python train.py --n_layer=16 --d_model=448 --n_kv_head=1 --activation="swiglu" --norm="rmsnorm" --qk_norm=true --bias="none" --parallel_block=false --init_std_up=0.0355 --decay_fraction=1.0 --dataset="wikipedia_en"
MLP neurons of a small language model. Each row is named by its layer, matrix (gate and up: input weights; down: output weights) and neuron, and shows model dimensions 256-351. Each number is 500 + 25 x the weight over its row's rms, rounded and kept within 0 to 999. Numbers have three digits each. A neuron's up and down rows have the sign that makes its largest values positive.
Before each neuron's rows, "fires before" lists the tokens most often just after its 100 highest values on Wikipedia text that the model never trained on. A number after a token or word is its count.

fires before: "\n" 43, "|" 37, "|---|---|" 4, "-" 4
L8.gate1159:474447499495469539531520514485478504470518528464500525479488482483516530489482522490533542471484510486465493495487482484487482538482493480486494455494505505517485489510496491530483517542488509459510535491467537511490468489526555547512478493518485511494503489468485482446518499459445530484
L8.up1159:462516508508492505496532527473470532518510486512538533498485500450507505484518521513497536447513521461497537539470484465491497519468456510537469445532524468505483534476496491486492492554471506504532503483476490541505475520485536504502423489485488495462521507490480497469533486465505523497
L8.down1159:498523500495515502498525506471499507505478499495518475450471509473513525469523559545520550494491511498484507556496450474497523482486491524528515479505516494498491509500508483471484481492511548498498483476498492509507492617493502515478479480480506505503535510496471503500515495486521486494

fires before: "\n" 31, " in" 13, " and" 9, " who" 4, "." 4, " of" 4
L12.gate577:525537499535505493493514493544501480521455519479569532478518519508474476512502490505503504526488498470483456505482498528516493491492528511519540529547525470526488470522451501491508511477500511556487494470515502513530527489460516540539518521494530509533479532490480484446496522489459496494
L12.up577:523523460539450491482494483481494518513500497491506471510518525458483462505509533533534483524499465502466495536453502506542488532538476512503477481494480494537474490558537488488497507551452452510482524530497515515498512503464511538508491511485507550527523534507508494489495519517466513480
L12.down577:503522488491477561474507468473540513514526479478503452467509510509473514519481502530505513472449452477481484547554552509539501523512465486507486512509480500489468531523475510526463543518484489486485512455520524519500564551494530455523505524523510516489511480503521481506506477481494522492

fires before: "\n" 35, " 3" 7, " " 6, " 6" 4, " %" 4
L8.gate511:470496512540477503488514508502510483505486513489504499495517513506541512498491528521515492518541483526505469518525503544515508466493492522524539500488543500497529474508508510546526500489480483495498566477478491504536482473431531520487512504514516477501521506478509535499484492492484462522
L8.up511:547506499497508495490526474476493457487528458478504528441511509506481506480493484547522444493484504469522510474518505511536516474509520485541533532488502442512498541512495494501449544534511511461524524495488507537502491478508465536492516506529530528495518477526516501467534490485486550516
L8.down511:482546509529471503487553490498522516489518485473523510527515484490494541488482496513526481466503523502499485482558475486502570500498455502476557544487561484549465510498489465534480494467524462524511513461510469477534505544495536508474513482528493559502539499502491518492515511501504527484

fires before: "==" 25, " ==" 18, " and" 8, " |" 7, " of" 5, " was" 5
L11.gate206:528484533504457506489532482516468510515490503533491506501517519501532516488496515498495480514508476472523493496484442509539473518546487479485503495474504519522517475508500511494453483495510516561537485506484504451509508501513498527518471497496502488479516454475461522512534514505509496481
L11.up206:520548473521558478475482491496492491472494483511493520525505527489522442481522510503473511507477488511475494515532530474506508452524518512536491508521525485510489499537486495488533473484490515492493503432529533498507478516506448538455493529501513493487510492495444487472484488501504540498
L11.down206:501485491493534506514481491505479518516512475477462531475544519498506454496465519485524486451482498470507477481534536482501508496491492458515501496500484479471490522522512512477486465471548521518497495506520508550467475500503493507516483509524473478529462508478503497482522512469521539476

fires before: "\n" 99
L6.gate998:508475514514469531497480459495516505517517537485465515448522504500489541472518449512504563555555461457488446490536462513517488484518485510531535492493468480505476450537515502578463494487506469509552508456479550501504557476510455506547474506498525535477525482471516480476464493449493488502
L6.up998:466493535469537473521487495477496500541459491485513500499502460487471480530473496478464499497534507534509483495511515482488552527510519502488508506502480490482487502491467506492495523509522517519515533541531510527484506456514479426489453470518501505487467477528495486525480451543487542506
L6.down998:505519511516505515521494510496502492505479500501495464470462484462473525486502456509501470483503459504500531483512460538486538473517460538539534498529471495471441494476523497545470522494561518496512545528512541488485470491510506510526521517501451516502490502477505505437488527497438502487

fires before: "\n" 44, "ially" 4, "ri" 4
L5.gate124:525490510503503497498513521475532499496481522468469485492488503493492512500528541477517525504516482482499460504544478468492523509491497520472502475498495503489477471559547488497465519505518462548549538438538497500496542479522503497495491491480529502557472493499491470481487498496470497555
L5.up124:527512521511546551498503511533450480527506460496482490503507543476547492522455473498517514529532489512493465516468511525501519515449491534524475507508457497510502502514530440475495478459472478468507468518480496576473493529529471468512489493528509547472475461509570483470497495505458492499
L5.down124:502498476510492512514511479470513518525494508505448481481480521530528497502500483494505510482502510469513496480475500496476521502491517520462478513488531531453472505507513510500481490486534459577547492494482472486519526569471525505517498505516440472467508452477492474553464482555520466492

fires before: "\n" 100
L7.gate958:503494497476455519516508479478468535508467492501530509495484538479473512490507504554532521517542475462534450500511519507521478471506540470528504486516452487494482451527501483496511477524520474494497440450450504465556461520539533521516501484547491495505530520471488491525458490477465473530
L7.up958:519474489517475499541498526480490521491481497476473459491490499499512456477502491527556530453500494518493492507546560510546462495498507526527499502498462479485484450483497506501500514519488505504486465486433549499529479491482551482530476466544490494521466478450502494475484483436488474533
L7.down958:507521481498479509524504506488462507492503512501490481495459500495503515485503498521516519488509478491522453513506504508505491500507525480501506484499505502510487489509499461494508504514491496474471444472472511491522476676500528517507493514514508480490495477460492482471477483482499479495

fires before: " not" 18, " of" 13, " in" 11, "ially" 5, " his" 4
L7.gate718:495463514539481514499459479460505498470503544481460516514502553508479507520517557489506499524486509472468444502527545532519514524505496469488447486482527525503464517477531491501500517527478488511497489528504523457545515485497522499498482477486543505505442506497473478492456468495473480503
L7.up718:512525459494480486515521491510503461477467486495524476452506510466474485496493463467532447495484533519528486488498568542449512479498507470516496523516519501522561502484462511513481494493460496480524500528536473495469488503498512475485480505508522452459498451512500466486489471525513518495
L7.down718:510503507530473480490477465484485506487553513460503501475512484504491502535498509484511487505513482476511483531495511486466497512532534482497493547512508487465510507471513508481474483480484520522500521457502502455499517517473475580502507515502496526467475502497482520484454504452517475522

fires before: "ment" 19, "er" 16, "ed" 13, "ion" 10, "ation" 8, "ing" 4
L12.gate185:515493461508493512516503499528451500475490503478495500481485547495480504510535454485510504559508491486516540506497490488480481501502520479491515506522503483473491531490484509482468500501513463538485520504465478511518518500518509498545507509471505510545507531530557492536493487508453501447
L12.up185:524459489452505519509483531502455492483489552502490503494508470559518443516503507500525494464521529510505492494463543465498533464484473482499487516521492493518467500492520513500465502519526546502503502495477447548499547510531504519503516512470525487499543501494492479492485453544523496497
L12.down185:492525504486469478489527501490518522488496470454510521434530476493417505505489520526479512482483506534487502490553498464486523545481459473493506493488487509535491477499503497517491494460549482440475506501476461528493504510469545493554491480484508536540492514513507487471532475545500507491

fires before: " a" 32, " an" 13, "\n" 9, " the" 6, " is" 5
L7.gate836:452508456499488508510539498500505489520514525504496505493534488499495487501525510515519483546494469512465463529513471485536510507512484504529487519467503503529491496497504526520459489545497461470511481486498573491518503509501509531489497492541480467501452520503540479470456464509471470532
L7.up836:492473489528465530469484493499545444486524462529503502510537489508506530496546477483500490513517462485521466459534505474519491480514503484509461510497492506468499485502546527511455523504542505482533458517492473490524529495534499547564513502535494541540509472496527501492451486493426496462
L7.down836:485485541486495504507551524492522480513475492528495529460470512479533479516505503566494535511452526496515482499501501546541487475523481488466476517492463514449487495522533524493492527510510542476513475477491468510523492455514509475512516506528524493494524474481510488519482514508451509533

fires before: " |" 30, "\n" 21, " 7" 5
L8.gate445:470471488551480497483491540453549480478498483467458512537571436472492527516525524505527479517507485486461508458510508508532484486484491506535549519528533471516512500523482523484463482500512494492510458432502531485502529484482495534530529524540496498533500474475524528520483512505470481486
L8.up445:536482484568479484504498512505500508506516527482529530526568510529461521448505502502549474521499513483433469488509507484500487504518502536536536525535509469487526507528544510508504512535502476530561496517501500543488484483490510531504490500496493524524481474524491504520537507495514482525
L8.down445:473515501566511492502526525467530521487527534462471512520517492490529521509555523497557523507538508484492526467550527489527524487490465492524519505500545488471424500443489524510508440490525467509481516450513488465490494529498490538488471510517498566534526506489518542482477477475531483438

fires before: "\n" 100
L7.gate276:491482511518479494509462504502530467476484513486528473496510478464494498513496532511494471477546496489494504525548494505523504505541502512522521503474495521487495509484489498467496538477520472501503491466473530509552469489498496472504531503498488487508491471503497503450471510437448492479
L7.up276:451471506453495560525523499490506557498452486490511510476481538526534494523545489480476494473504535494521489488518525510495543489474532455505498507535492454467479517461510530537478526481517512475525534506485507496543486502523499520510510484523473492470505491428514464464431472509489517531
L7.down276:504546525528471529536501511458501517456456499466494487468513469484540486525483515509518493477486485476464491524472498526475539491512492488466537526519471474510493542502488464470459544488526485478533488481491526447505492595501506472488518516522491490471475499425539505457505529473479505530

fires before: " that" 21, " the" 18, " he" 15, " in" 4, " she" 4, " they" 4
L12.gate668:520469516523494492530539570500457471447505511513479501509529487480500523490517540502530476520511527502494490450481504474520514485479492508483500492505493519482506436495514480495488509533549522509510515530512556525524496509518518550539522485443511485466541506503458506470540487488530500524
L12.up668:552533542485481512480519516490502488509461490488526504520519495502458544455488550486498496501534449475555505495476527493560499493493489501501517485502500483492514483497490447457526542495506515511495515490501487517480484518500516519514541481487529537488469519521483480528523557525461485471
L12.down668:551531478495484534504477458478482468511553506478463494503480491500471450473502471520476487484476491498544508531500496494487487509515461461512463474527493506477497463473519511483516490523521510529550489494507495505534507593496504513478479489466495495504529509523543456522461481481495517465

fires before: " |" 70, "\n" 10
L5.gate284:523462523447532521531489541505468510457491505483551497488506485494511516523517509495481523493494479492496498487486482478527534520503492477496501488461504486456473486491508509528473470515517537492511527489512495431517507525473489549490465504481505506532512477527509505491495498534472474495
L5.up284:509472520505503559521502487542497543514470498475545472475490480490529512550546513443485522466518473518521507487514480490515534533512502456528543510497495505490473487508528528493488494478470472487538480498487500457532499512472495515494486486513485524494489462488520501510512518495450498452
L5.down284:478497526543481504544512444515510533515526494515508531531488515486520515503521524517521521462522492551484461501494462524483492498476512473505483471520505481515473466526501519504490526515500527511551466480492516474520548613523528503508489465489493488446502529547474528545488510525486499473

fires before: "ment" 18, "ed" 12, "ing" 9, "es" 9, "er" 8, "s" 5
L8.gate1079:488496504496479465516527506479507505514485486471525528501554454526545548526486516494498474513542496429481497467508502487528519522532457482453454532522489492462480515521515546508491505498524541445508526566503486496483497500491500484505463480525502514519526483495522518510469514536508494466
L8.up1079:466504533473503502531475537515523520517460483513467505488509541511494480531529534508478501478489499517494527486502499474513496455505468529522541528484507474501475497573522487469496545479508517441497532522542538503508520496497510482481480501456503494503534484470477511473492485497531491528
L8.down1079:537471490516475487503496505500525472500498479474483512527504534501492543512519475499519482534494544489536491469544514470514518492515520527513466512492498557476488499481521453538503521470553495457500526514481481502507486536454491538486493487517481491513473524518456453540514511510477481522

fires before: "\n" 22, "-" 20, "|" 17, "|---|---|" 4
L11.gate305:474477542494484516520487501516472511478471500487486502503442548520535501489506513484544522474525516495513516500490490487520507532477503500468476470488523476472478504506456485515482517482542502481490511477489541515484499472439530522520508506458490534460547499525513474435522470459532493500
L11.up305:500539471502519503497535508499511519517505494540523553512534497488491556485537508477539531470447457471467484499515496434501465521460502476505493505481494511513489523525501537468511519485488509530493519473511511541534495485508504530556502539513466495513535525526540513471525482482568475446
L11.down305:471467506553508514530559470500503484497501511519503511483519469513558514461509531532526516476531490497509516487502478522520517483475502509515516506459499472500527503480542518482561503490488529540552472493472485539515502566511518499532545510474516483502504514531512472519509530513501501463

fires before: "\n" 59
L12.gate563:520488502529465522513497512499511492460478526502491543514503487478526469489505486486510503490531442465481469515465500513545538517551489519508535479497528506514476462507521455535495492497546516510548495502486536477496458461517506471520468474486498506491505534485480516499463464483468470526
L12.up563:478524481490532504535494494536494468479487506480483537533550504520504536501524463521475483469518474471505541521529486523498511518504484504504496532517503509477512510486548507520495501488510485542523489524462526543545472501499524460480517452529492446459524479493461546507505501471485511508
L12.down563:506506495519475498548495526464503536525496508515509502496506514511497493476506456481512507485502499476493517477470491525493508499503433482515505490484467479521510490513506492505523521492531474479489487526481525505543491604511507496532503509503507507464523581487495464458487523485497517485

fires before: "-" 50, "\n" 14, " |" 7
L12.gate1135:518479462443469536497516512524495476474448472473522500495458471449546520501543471563518539503494494474475461490493425496517497503495471474499507502519477497494516478464467511518489461533536454485508497498481495519527494489514529536502493473491527510476517449514518524554494513500501481501
L12.up1135:509481443552455463525480559449534505491533489508526492502534499518431501473496538539517482482509471533489509463493444479538502520515461482515501536527497473452509504454450507491486521520494497493535520486492507563534497507498513514508451485516474580487494490506520522517521517487506506497
L12.down1135:528512540523474544518493518496509487518490519507533448468539462501527529465461494526482529478438502551474499531514463500533526510528507499556548505514474485451530527483499489470486505513490472504520542496477466516503520546489496448466485483510456503533520483494514460502469522530502484466

fires before: " the" 22, " to" 16, " that" 13, " a" 8, " him" 4
L11.gate1040:505530539506484496513517512484520499481503516532515473497498520468458536470519429489510504487468488453502472540491488529538464515502536491464461462514536520508538483458504491512461467523471519510486480532460458532512489513496437487485474518511549500470486521470491487469467478492480500530
L11.up1040:491495523509527462495526537459527510516455515505481504500546536450495511489524483507481467540462499485520500480508508496494500477498521446513556475514594483486531506467470469461489489514439489553514488481551481525528458492464537541515476487500502503513497528489523490511486508488506499449
L11.down1040:494505525484467511490475540490504480503490527473488493462544488522533482473463513527503482489505443481495522488459512504554495511513499480470463501474527486470527444525565518494471496534492475532496487513498497514519479618502480512476532500536470507469506507528498541486501521503469493491

fires before: " of" 71, "ion" 4
L12.gate723:526522462543516512498492529485521463507531533501453472522518499483511510513538501525503512482498489514482489533508464511534521489540527529508480496489527470491485484530507496495492496482530473520478527462495502470527484506524513498505459512453475474532522452482487535540512468452508508457
L12.up723:507520540473480513526476495464488477519505472506494500509511498470506503473493466515498521505510497555511513503521467509495485518483443526493544458507496492539477544525542443505504474545501504498473507454536504480520462482520513519514490532497514475531494513541507525531522504458548539515
L12.down723:500478471510508495524477518500512498449524528459461483510494497505522466518492488499487543491533475502497478564480429483508484523523543489523548465451505482460491505495505475512483508449497528511454488504530505530517482486521474438520552489456497506549520494527503459545476490495507497523

fires before: "\n" 67, "-" 32
L12.gate446:524503490514468526497539516497455488518467554487499439464506528508548534479469537501501504479534502514491460511488474483506513492525493504490510509494505504493513486520487446503502505498537499507536499501479573484529472504538490513525476506513525480465486517486529496488510507512490457502
L12.up446:498537507553433496525559495492476494525456516513503455479494473492511538535550505501488474506523465484466502487541490516471488502479512520493537460515540486483480519507500528506469522556508492507532470513505505498516488499492489497529420507503488553507536515490537525454529496499476490513
L12.down446:485514501537471506517527490511493500529457488492500504469462500503488515501510495500522497510500516480493516510508521532487483497486490504500533512494497507503499507483496529488490502492519513516512475514498503505486495726492495504513498519498499519501511496486511504494498501474518487509

fires before: " of" 39, " in" 11, " and" 4, " for" 4
L8.gate949:492473491528493489479478504486528501506486541442490534464460538493554515535511500454526474479492458484541489479543483544505550497519479530534500474482486463497483488508500465492488468512523515513492468469527532462520491493504491507536496512519534538515486478460506482488450549500491519543
L8.up949:466511496485519503491503535493472532466501497511469535472546492448505512483519516509506507497492527501479476503518514478514519493515443472523512492539476496547464488492546458531549522512496539519486469486519494508538497490526538470499511515514489467570503464547441474478506485471545487482
L8.down949:469465488482498507473505483451508495504478495470490474565484509466481514468478509533495496465502473512523493502510490466482537479537514527491475500539450521509505552520509465481481472535496470474518479464486490466555515528530475490482514508553474513530505502498481522502496520507511572474

fires before: "ed" 28, "ing" 14, "ified" 6, "h" 4
L8.gate551:497503524533489529516516525551495525476463494474541480444478509521512502500523488504516486453501480469479537503501463512496502515514487529529476549486534505508466463495470439499475545467508495468495477521508490492480471514500509510471500504521500498538525467530515519533510523513504504472
L8.up551:485502511474489533506540475491460501475506477472483524513480471513508470480538470477508494487476494537521538489453507468560505519508504512523467498472497524473457461498479504503476520492533492518535519538493519492532552449512503512503480472522501485499517427502474425479493487500516523510
L8.down551:474517491550496523501473486518500529505431502488512498473531514456531468461479497516508525505520529507539543536485480510494522479487538484478478518524482545476488455576512481455477544540506526511505533475483466499510500534502478534492523479515460491515509484502512504531522502534519506508

fires before: "\n" 21, "." 11, ";" 7, " in" 7, "," 6, " |" 5
L12.gate932:496481494502494503500494488537500455513495488474469496510502494496492593451492516481538487545488517517455466560447498480474485536502488483483498532521546519526526475525512466503496492507498506505542497469533501505498475532472478538485494525554487503517502513515511498461467506517476505489
L12.up932:507458488503486523492455489520489474503464482501489478519487527544483514494510484491499487496551474517470500532508462563450524518503468549482486491488520503506510496532476491555517498488467510511523485478501530517502515508517453493534463501482461526485514524469523436516500481505494543479
L12.down932:460531452543460494443513516527497505453477477487484486473574522479487502517544544506545517488494521513491503520505496498491521460515465483518465451489481515525525520506455473496489525523530473564516506468479490523554493510458536521552545507477489503500507512491528503505486506518473493479

fires before: "\n" 36, " " 11, " 7" 5
L8.gate1193:544475481497466514501489496481527487438491508459496508503533451532477526489506491525544476542489485497472510463528462489529470505482491535522531524461497512499504519484487546465492513548553493517517496504467525525507508491505539560462493477522502523512477427498510530516466518485502451506
L8.up1193:514517518526467546495495518462506521459518522481496542495532468520465543477520470505522505530503501491469508481554474520513488478483481529528542539464516483485478506501474535493489478528547475521540489504476490506525531495474522538448475482521506522499469454497504542514500525485555450521
L8.down1193:490529529537479507486520491497498527511563496505462524487499498484514538511505493456515497485503535462493513479534486468511552466470472505514544520480523474485504479442517501522480474491522488490547490458505493462505559499471514516495462489486531538472550501506512523504524494526548484503

fires before: " of" 39, "ant" 7, " at" 4
L11.gate1147:492508445520510477510519522522474466486442510489478496499467511506522527462515469533476550526487503516465499514483482457514496479505526475496500509497486496508498467489487522475461492483493478506504531509493477488477546499484547514564512478501509522449462471484463479497493516512510490457
L11.up1147:493513492492518512468472487479491466490499462517494511470500503518440546509458486508487502498541457522456483514530515472499462506498476501495545533491540522523498514495478504506482527470503463492549535493491510471492514520468476516488503500484533469500519503515516485469501511486488482497
L11.down1147:474505481498475518479489487474460515493500507516502490497460480477468469432481466524533485488521505503482479510482490519530496519515541507522485526518533490498516512514523525475556534462521498469516543524499492535539518529514546484521479502520490477467499493544538551499508470532524471530

fires before: "\n" 21, " and" 12, "," 9, "." 8, "er" 5, "ist" 5
L11.gate346:533508504510499499459503490493511507508531502510505545502468486506521513486535515520514498521476521503496531518501527480486524505475525509518490534516502485492526515451528485513528528502518521517485482470526515556497490486527503497529503474521479525509516488513506521452477487536523512515
L11.up346:502495449472461482536493486569447484485475509484521509510521477552520500555478518488480502524515489503481501485505467480481507569505482501492556483472461527522484491517484500511510494530506530534485485540506525509483477508490502506553509487524518517480492469496528495504508513472485515495
L11.down346:473511508538490529527487497525492506537538503515493531500459499510513500471529564529503503448522482490526493484493512479500496453478522537475525477460494470546490518495531518529498510524477488539514533477518489541492524436515521492508516510497507480520509521497529479469528505513469549479

fires before: " a" 21, " the" 13, " well" 8, " of" 8, " it" 4, " an" 4
L11.gate357:540502499514501502496491489501491488489469538523521510497560488542475505532501531488490494498457491485437460499519484447522477503518540480522532536486519562514546486547472517510457491489522501496503515456515495491516521494480507517502507511499461478497500487442531512484514529483503492506
L11.up357:537480524478514529483524462499481511504506539492505534508538497503519516537524520499523494535497467445518496488530501504451535532539480480463533494439509547479538482548527492529522516523509450523537485509516498516496544498475521548522519520510521534500514489530493484513497485498440543489
L11.down357:506540528527500469468495511521485510471483521522483460511520528472493497511521480464485532514484477465500445510507506503493471501504478504513497472505468515507488514491495535451455517465499502515460498495501496466525519492485516494504479487532534479476489502469475476503430508502518482486

fires before: "ic" 14, "ical" 9, "al" 9, "ia" 7, "ified" 6, "iter" 5
L7.gate1025:507504478499472446526513462532489508539478500500493548450509468497494469479483520467465493476502492527500482451503532487536515509532493504503510515524506518525516439499528474466506488482509540480540528480487522479512435466525527510511506509455515504473541493481512500490506470490514462545
L7.up1025:517520455517414498502472537514482511499546556509515463487507492477500486456461468458486482472490471505514486484490476459500497498495501489465542496518475528473523509472540528502501479471522482541528503525498515508468477508502502469497474496529502463523467524503506547486465507481508479542
L7.down1025:513452443501474527514486503501501533454532493525541491471520489542467486464515500480525485509522499550443521520516505519503500482469553548513517524491497493445451501472468501510537552495525494412526470508524506497479500538492511514459511513494489471539499502483466482481532511503501509510

fires before: " of" 61, " that" 6, "s" 5
L11.gate30:499515480481474519518528491470464469457482530474481521514540505452513511471469504493555518482523469518522469520481476495510504503522467478512505495521509482473468554499473466484466480510545500497475497489532514478492501493515522543560484529533524505508516470525479493528501504500474510486
L11.up30:494504480526517528481490531502475459481502529497516529496487481494506531510505522501523516548520438498516517540479523492551494475522473529490524489518513449496470502524501491492514538505516492513464463553512502519500518470510543548477484515460488503540506533469480479498461486509520558491
L11.down30:518516518523513494476482495491465458495487532526474488461535547499508519516506515485498527484483455450495487479515478523492477534478547520493503501520489533468492490501489503479485503454525509529436483544503495513522470520510501499503512497480505470513519489522505523496480468506490484497

fires before: "ed" 35, "ion" 8, "ing" 8, "ed." 5, "y" 5, "ment" 4
L12.gate1155:540463470511498528495497473488486503466478509468487505480510504515507491482492484480506503507514473498491486448504527535517520510516491485492488475480484519521485520462492500534534459484517552495542482488494513488493457476522523509491513498501468487529500511515483447510482501493471478502
L12.up1155:521489495495493519463503514487476483514478516507533493501454516501483515523505509464448461539488533484513474506500457490527528505507446489438493537487501452492495462505483519498541523498500478508482530484552509481502515515497478533514513529494466507466489510456571481499511455533504488502
L12.down1155:468555485521530499470569512483510507486506461490512503470518504503497539450509499502508497489500493507518508498490502455501520510466477469493507510461506488470547417486482501503472496475463430509522521502484487509492498561496507520524484502494517493518503466488484467544540535516503488521

fires before: "\n" 80, " C" 5
L11.gate602:529451503458486531547514536505500491519509482516531466494516509474536506488484448525541496496486576487502502556490495514528547505484489479504494488495481494463489499482485541506475500449531472476503455470501520529510514494507520527469519476493511487503546444500485474459480515508497496493
L11.up602:558540451511470514508536497512496506519562504544507471465521519450489533504477489523502486502527493504480468509527549488508511486505530493505500488504539488497519498519530496492472540551471468488510442440503500558539469501481497452488510533529469462535505536525496504491477482485476468477
L11.down602:499486461489496501520519484503478498522525526510515489493564488497481530501519515538493497514497480519492494537490486496494470493515494487504480460509496485492488492497505508517478527523501523503497479518495516526530496683500491504524507495495490499517501527536518516493481530525468484509

fires before: " |" 29, "\n" 28, "ach" 4
L12.gate830:499459467517453530512458507495501489480524525485539506497520507436483486490527483493477487478451498520514511469429474500494487460539509484487464483499465461446449521539470516518477473525492493484544491520465486500490509513503478469492511482534543501476524530529536525485511534508477473518
L12.up830:501463556491472530496460485530506477476459533508507433507515471455517475473495505521522518480526504552466525476475467493508522528506501466522545511555477496531513549481481497484505492480487534535479507478490490523476470500499534469522481514476502527491470486513497529497486517510448552540
L12.down830:477501460517505506495471454472535477504466509474510530505474561535467501472505523508505515471525473504493482466512457529491510492536452502493492496535453455496493506505520477497488448487490527517528492483476502473474476488511518493538591537517516561470505492550490579489491525511477547494

fires before: " of" 49, "ation" 4
L11.gate143:487471490515497482533482505517505475492515524519515522467498457462484506482496472487532535461479479516491469538514490471488469498518516520491502500527479506501462525492519500507485484493543559482484504502484553454557467497532487514502523517505494467527535469488477490506491466532491509492
L11.up143:469521517522444534530522502504487493474548554507472508546477515494532507507525535532493505501477498471506462484540446492525504538516503519490498525460480480502479501462513517494523479498494465472455510528508498505501467505437498482457482509461541506477498488488501517484457482522525484548
L11.down143:479525508508514502527479496531450525489518481516481495454510515464512470506461493491494476496552490547487546515487506576497518488484522445517507515484485510529515538471486490501495478495536537529449479478539502467491516471540515518498529492514494454461501479492511496550473475512500456535

fires before: " of" 40, " ==" 7, " to" 5, " from" 4, " the" 4
L8.gate862:507506518509524500497492501499469545500489546500467518415482490484498504503462475514489506480530522522482460514511445502491493487540477476480527515444540474503458504495480500505477518483553509477523528488515508484496442510511481498532491492502489477545536493483472520553514514502489538488
L8.up862:502526489489497440505506558509509492479548531530492484527473473513509478469480533486523521443471496483479484510503497499499489512476468512478478404489472519457491502485515475524517445511498520511478498476527508448446492480499506522515512519457519526500510440524493523520549520519478485515
L8.down862:519485501489558538489547507504477499488488519480518530477514534461469505468524499516485442472550516480497511500507488502526523493518463523530508490473453533451463476532533529510500492507465481519474497455510446495503471494486488499530490519490511522516516482502483535516511519531520515491

fires before: "\n" 53, "P" 4, "D" 4
L8.gate444:510507480499459519525498538479498501501515529464506481505511446475524515485489519468521474494524465524496510496513481515539518511509511539509539515471524512545530545523525454477471538545509508540521518468493483470511522495502518496507493511518465443478514540539511541497491532483496495533
L8.up444:493519480508478516501566486545518540516504516489492488487472497466479489479470510512481513494450479434514504543565521525503490512465481485529541513469501502494471428528517489467475519501443499557518427508507497497509512480528513512472484486507548488534465477493470508451444498438498499529
L8.down444:531483486538454491519533538531507466481517504506486509502526468528531487496492512503487535484505554487450475520524483512495532501486575484492508496509470501506442483533454486519480484543523509513481495505519490488514481560534513473503465460512481487488512514501495499491477505466502457468

fires before: "\n" 52
L7.gate217:482555476530483532504489507470471494486488481447504493508498484488495508507519472503509534494495483491472498464476501496489513498513522514518495474476467491484447490484484541490481464491528512503531482451456476449570465482500485503494487503504523506420482536495543505472520490509460470515
L7.up217:519540549515533484486456504485494529447498485534500475486457497516439545538516463499502493492542510513490539496491488501534491502480494517478537497508502525513548512495504486467533499499508486493468481481511524491483520526445535503488485512486481473502442508503493533542489489479490521495
L7.down217:498538531541495508508487471506469469484507490531506513504483538519544505512513493493486466484523479537530514501506482490518536500471486522517513454468483475476481533499497480498503492479491513476508535500536485510522473611502554503515539502512488527477500509454467531476516509485513516528

fires before: "er" 21, "ing" 14, "ed" 8, "ement" 5, "es" 5, "ment" 5
L7.gate424:532504510528485511511439504562496488480472515490503527487492531527529524502471525566523511483481484486517469504522513519517511525463506494476478459522541511477534511477492477503492485516530468480504508492494496489496539486509547524442506497491533510528532521517533477486488504464495530514
L7.up424:501501530491469448516466512489508475512485503463494474534504468560514485519488521505539476498513495453499491495491517551489507471538556497500484516549494503521476502465475487540500474481498507488435509494528533495501482492529518474482477513465457532509497498498509460491513496515521487491
L7.down424:509519480482515495536479527519476506480498471495513508518521478515511475473496495502517525499483520471509470467509481519515494485504507485473497522531515473478533493452512514524473512489528495462455499484492462517554522557472435520497485520515495497494525509527547455492476525536516473541

fires before: "," 35, " he" 10, " of" 9, " at" 5, " the" 5, " to" 4
L12.gate108:533479464546493471502526504516555496485489571501487487499530507501505530537495537534536521506460486480483445519471477484524504562485490477488500501523526516485530495559556517478509540490490486513484523543498498516534493514501505535492511471491531478502484485505508505497509494462522482518
L12.up108:511529522513538493494525541488511525470507508465486526504504495498467497508491489519507505501445473550490505503500471494493514470542484486564503467465487456506497515491528483519472507536485508517536521506513497479535536491486471539530500485454443513515501532525530501525528446518448487404
L12.down108:505548480499512479444464514512498553472527507528476483516463499499472484459485480507507495487456503445496525461493480516546487529503506503466467482511456527515517512513453483483552506544513466516487523473480519531499475475488495566534502502478545472456538486495529484462492473515474492481

fires before: "\n" 26, " and" 19, "," 5, "ian" 5, "ist" 4, " ==" 4
L12.gate1197:564509494489459464469478517573516471517481494506562489474537455496510536521493518495481453546520511492523496522531491474481542537536471550505529459522498478530512511489492496515536514498460524530472484485465532524498498499542509541522551517528499467515501504514492483512505574483504522468
L12.up1197:502501531490519513485507466534490497506503532510534513470449525545503497481521514489489511472549446528495506502464516505506503524463519419542500523446515504507512508497491449536465523523497506512485484501552484447464506508494536528502505518493469525460511483543543465517517502517510477557
L12.down1197:488499448489468459492510533509525516545476474495500503503515483476510463483568509506508509498517533507469550489501494483504446500469468489500466485500517452540529487520501488478504503499490432555527524470516511472503497561497527478472473520500484493480527442532504494515490541495495507498